config = dict(
    qk_norm=False,
    bias='none',
    batch_tokens=[16384, 32768, 65536],
    train_tokens=474900000,
)
MLP neurons of a small language model. Each row is named by its layer, matrix (down: output weights) and neuron, and shows model dimensions 64-191. Each number is 128 + 24 x the weight over its row's rms, rounded and kept within 0 to 255. Numbers have three digits each. A neuron's up and down rows have the sign that makes its largest values positive.
A block is one neuron, or neurons of one layer that tend to fire together. After each block is what it responds to, as a language model described it from the Wikipedia text at the highest values.

L12.down59:127149151123119121101130112166137152120113139124138081120101121118138116138102112101138134093186136104084141164128124144139105147089141121120120183105143109141147120144134094152117158146131127165108120109126138140133096125107142160137137117081126159072122092141102135110131103108143108130121118143124102123142082147145129170147135138115128120112117161082094178116119137131106117127093
L12.down169:078125126134136139141085124119151136094094132113067110096105099135103165103079124161145106130116097140170102133166137121096135154107130074107146106137111113133174134127150147093143172087104093098133153157149144142136138133106149110086170143147149140133122119115125101137091097117145159178125151103135107107126089115165121093146157155135157115132144080145121159135110120129088158159151
L12.down252:124150136145122156120120132135154107131125157080144188168129121138158135086117087153126177110074154111116146112118156163133138143073116135127134143098122115110085087146149105154118180145144134172110130123148152126091123146149100079131131152135152144101134125107108111108118059160123140141091127121158124106108109113116148114137097133090144120085165123086087140110115163150100121125168
L12.down347:134139109084103117091084143147108143129146149124121157166136116103127072101124117101150097121115130094149155113139090140148133078162123138096116123083161133118133122119100122175137138122134112132138114091171165098124096128143119102143144090122122167119132155086118100116160093185142157180117110128195162109118126114097144108111170125135112130140084088113133120117126112163130138113091
Description: Numbers in measurements. Numeric tokens, often the first digit piece, giving measured quantities before units in technical text, such as 12 ft, 17.7 knots, 150–2,483 m.

L10.down149:122113138107132127107135125113133043119148132132144110124157131097103126133106146107104123132172137146081150114137154087132113120172130149131143145146157100105103077120158143080131119090147099129129122079104113141136140171119135154115138167150109094144120123113154093087118155113095128154109127149132147093115145135150140144137116147142120123096139126144123115130127144177127087143139
Description: Plural nouns and quantifiers. Plural noun endings and whole plural nouns such as albums, cars, apartments, records, plus quantity words like many, several, those, five, three.

L12.down128:175150079151097119121134097166120102106121145140159070108149169124100125147190176131114161073106091116140161121116094116154161159086127142146108131127113125114123119090118104128113127144087104127109150149121152119128145155094127147116146143130124136128114128202178105106101158115113130133118119129140105152135119136151164112135118164128104142160134136099116153119125114127135125161116
L12.down129:150135103154119098129134119086136094133127125133149109141149104113107157130127163154126120136119160115151157153121139137129117181160130095091122153117111109138090109076192129123086120179132129115142120140132147116153162143131149156115164120131092125142136119143139148093112134140050132125142144129143092131118122106124154070106122145112143163151173151122091117136107098121095088098148
L12.down221:118123158136132149120117127107138122132141161098140155136120104123136100104160172170144159105165136095142146133134133125131147144088129136125132136099100095120143175076141183140119115180131132144135130114093141073134120087141098081114115163096101142149133148099158086143123098119119114157129126100168149145100119108127093121162135157150145172143116150156130106167088125180103116119136
L12.down419:098144153121144101146160129122129099129088159119137150158114102126109108108126128138101105139129113109133103107093166107081162112116101146139142137092153095098140114129092127122111113131121108083131128171136102160104108119135129149138115154090105149136128121110073081074184075173145089121161129144197102164181150114141100130121132147115131122107149123129148111134124125099116130121145
Description: Person role nouns. Nouns or final word pieces naming a person's role or family position, often after numbers or articles: bacteriologist, children, nobleman, member, defender.

L10.down406:077130165077176166111091159101119149156132078138176124125108150126099116160139151085115087158069136138116108100105104135116132112111115193128136115150167138110092145153143161140150059165113085159080151142084157159126122134143133135139111136115091095141129139090129117136141110136146088113121106140124087179100140128112133148116125120112112146081142118145140136133157137135127088153111
Description: Characterizing predicate modifiers. Articles and adjectives (or their final word pieces) that open a characterization after "is", "as", or "a", e.g. a significant, as a, surprising(ly), non-religious.

L12.down62:155137129100107130098163133113142108156100142122115108141085149115110114158144120157128161095097175134150142127115122136118171123139168111121087082096121095131126111118120149143094159139125133121146095091126139118124114074115108127195138148129168144191121104139164131108119115118116130113143135128125151129131120130136093102141102099100122147163139111139134097155148136103043084107134
L12.down268:171107124139128155128142164098159031147137142110134117114126104119125110107134123109111125092151141157138120103136099176154128112090143114155120124143120153136100138105090100134087118144114138149115104117125097166133148137137132133127152146121141100161166121140167125160142144145152130131129074154144130121155108137090129119159116156122102074180123164135133146099121130105099144136143
L12.down417:128152133161121131087134102100097168110166100145087130108119147126146110121126142125158123113174143127088128105122121123127127095164160129106110124120145117135145111113120145104155150109103150106102148186132085133144150138136125150139087112163100123139164167096160144191139198154127115142122089141120125115124098161133099163097086153100139166147159112126164116142126127101117143151107
L12.down733:100159109147170139140114134141118067128117158119164147159113127091129090094105144128158116118152153122158196147171111170135153173128134112141132097093137171137168130128145155127127140142129111173115126121142089159131103118108122113121088155141138129163131120142111062119137107142123136123140131115144167142198159124114123155123157106076122122094142123153096156099143144148131127148155
Description: Markdown table separator dashes. Hyphens in the |---|--- separator row under wiki table headers (track listings, match results), plus weaker hits on pipes and sports-stat text.

L10.down185:124158147087155131134154139106111123146170142133121100116122077147097173138120122129168135132113146131127112110140108122147083112101138113119121123120112109114131156138102142172127141121183130108151118178099148112107124120083125112127116120151087129163154100117098161146119107109128147135127100088097127109174160152093119105139148157177102160129128093125112196153123150125078148130135
Description: Partitive "of" after quantifiers. Mostly "of" (sometimes "in") after a quantity, rank or superlative, as in some of, one of, oldest of, last game in.

L10.down665:106129121119109124145151115139098001112121132116129120158099103127163119167145144119145154091110142152181123113105117147133142122129129134124117143101093138148161135079143115138141126149135111135109132114144136111129147091145115148149131148118089134137195149115103142142110113155108125152133133084073115121140131123101132094129124127108126180109131122140096201136175129143096117121140
Description: Sentence-final periods. Periods (sometimes a closing quote) ending a factual sentence in biographical or historical narrative, before a new sentence or paragraph, e.g. "season." or "office.".

L9.down293:124105079109151127153112118131131112093118134162116134119125118135086088156153142128162093164123125136122120115151113152120147092148128162164079115141160142161149102137087124152144177135142167147140136143125129153117132083119117145118099122130150171116117104148147134072106104111169159122161135145186122191139136144106154144167133134116147125145104143118067175138103127060132106156122
L9.down312:115157101116148122168100137192133117127122118127157125147133107133106126119110160135096158133137143120112137123107145128151060110138123097127145172121150134119139082114141130140134136136094122098077135124120173134141131136091117135106097126118133097156104144134132122135102077085120131147111119113097132084112140090124139125127202122128123112174143111144085172124112115128098115099109
L9.down498:130122156102133105111113153149121172113134128142117137160152148148110104161120097177143146124106097097111149127166130123089117111148106131148127135137153123101155137175119114159127124149092129112140109147095091153128089109198127118176118120130142165137103147079100114172155078116155173108148136151159111149139152110114144154117115164103139125126111139112104197145117137137127098136102
L9.down593:091098090138162167130160177116115100121117138132134139147129145134139126111132093095119134152105142129112110142124130161129117128149150145132115096167152086144159146051138123103139153118141131187144133083135108098148117150124164113125171131121098104149155135160149110114097082146134136142159157139116150103126101116120080133130081156118160139163163149115118127102103111133127128119182
Description: Mid-word continuation pieces. Second word pieces that complete a word split by the tokenizer, often after a or the, e.g. add-ict, reb-el, dec-ent, O-il.

L9.down138:088144153119106106167125143144125133109118101121123116087091117131089126133119137094093120099107136124141141142080124155172113136085118164122124102132133119115096123142082168127160103142136136131111125067129123121144168108137139130131165139101116118111102121167140155139150140121152125101177126150127148129195111133121154092094137098133124110157167084162135113145127132130135132171172
L9.down389:155138151099123107109114086110083175142116081119127129087146160144125112105080159121126100108147104103129133147158105156127101125104150100087111118099106149110146124142118137124150113107128151115147142133126141167179176121133155129119121112137110161109091131077142138126112118133111139124118129143147153134179139114149108156113125129105108075093138140138098134100112112087119095099152
L9.down541:138150148119124134124164135128090117168139161135162079122116103124182100135117130143115114088099143189139144136154151112119119103095108130106084114076109126139198137103111130199152093123137138120149113164163155163137118146146129102117146155133089104132077149119113149116147168153112138107131154115145104120126135115143146093098084145115133131110137099125121070121104141135123093110153
L9.down661:148094121117108127157154116153143132075130122144119147145132092131154115148104118106106133119105132167093084130141162108110120172124151140129121135111164139136126117136147085104151094114129135125177138088142163148133172132139181103156121161119165159125094129120076129140150105107115128143161139109170161161111120138124146134081144115128146096135138109140091066128128119128121137145164
Description: Infobox list-item dashes. Leading dash or bullet starting an item in Wikipedia infobox lists, often the first after a section header such as Government or classification ranks; also table pipes.

L12.down95:099148147110136119105147146117144050153087141137093155112116091183170165126165089149104113147150146126100099128106156156116131086135140113117159129190139128149144147163159157108115101163155162149139133116155137111123104143121108138163128139131119180134067143139100125095094112140117109143133155144112139130137126148101129110124124123131122088164132145151087106090112125089148138157114
L12.down204:123143129134132163127141121106121000133126124109119126107108140114109128155121131115126119164096154129124117114107132157075131111112102171119147103134102129132176156120125130140157127142143153115113121133156102102102136110154110127163111143134162088120171133105101132108126161151112103113137143110096132160148127123116101116130164131126101118139140104158120166117137152148161130150127
L12.down366:094103086108081171154112113111126069127137114144128136125103151138119100118105115142142108090130113107120163141113125176147131114110164114186145103139085166129168145122158130144131126151125085116130121134163133126137096115107138144151163127185126110166156137124159151129115136150078098134126106101150139137129108100126145134128147122134134130113134151107173076145206124147112130143136
L12.down673:130136135104122117110121136121120021118155148114145143118126118117143135098128111134118142133127145124125135143128121139149120135089142124147116111135131158149115121142095148143096160111173118162113103090151111098105083133142092124158139150122176150115108141112090110146167109146191129149131128080099169141129187127115143093145111141134155136146093147134124151155093133161142152086166
Description: Sentence-final boundaries. Mostly the period closing a long factual sentence in encyclopedia prose, and also the last word-piece of a species epithet in taxon lists (procumbens, coelinae) and closing "==" of headings.

L9.down111:160107128134136141081128125102139162147126160161139153118102105111131127102111093123128133183125142137119140143136123148132124102119107131117130127146115108127155121177120134171135104092095130138164143098097124149081078085158083157148154139089122137108117064155121118125185092140126101090138128119126121174131182121141135132135161137118142127154132148118126150145124094139113094114142
L9.down592:147129102137140136149103129165103115133089138129122143168180128104125123121112099205114146168126088124130118093116115141091135135120150105115125150130149101090130159098132145122123112137148077123129103143172167154164077138092122104124159120127139154105138162104120103141099131121149117114123168136154125123172142134151101126079156132158145158115105139088122134108124088135087103107078
L9.down595:158135140090112169102155094108129057128147133130115145109143144119136112156117170080162142126119146127113144057142143137110129141151112135147159109157127121101153108091156143106140116124100098141181153115123079120113149155154078111099115150110132106179142125120127122135119084087126155121135126135077127095101144130180165126183130148143122165144141177104119143141112131103156107113142
L9.down715:081153101086144143151135165103091103140076131115097160125095116140167149111150085114127118112119151139133149109141126147151140147099154096123153125111114153102094122120161090158107130111094113101166133104143115150129127156174092144113154117129122098148173122162146119161162127138123124131115140111116139071156090108115112084139123112102115130092135156130116067101107158129067096144117
Description: Quantities and word endings. Fires on spelled-out number words and their completing pieces (thous-and, fort-y, nine-teenth) and on tokens just before counts (of over, of 12). Also fires on past-participle endings mid-word (displa-ced, unregister-ed, underdevelope-d).

L10.down2:120125150119163149142164154133103130119168118097105133115115129099135169149150157116142101114131150152130107104102114129092118111139125086135164129116165140120128153108104136123158132151159101145171151157092149150169142135145154087124123117130133118135095145114175144088118145105117176132126116164146125138162113086140106120125112120143122141121161161150097119130111178132126101120127
Description: Infobox field starts and naming. Fires at the start of infobox or list fields after a line-break dash, such as Established, Genus, Date, and on naming verbs like named or called.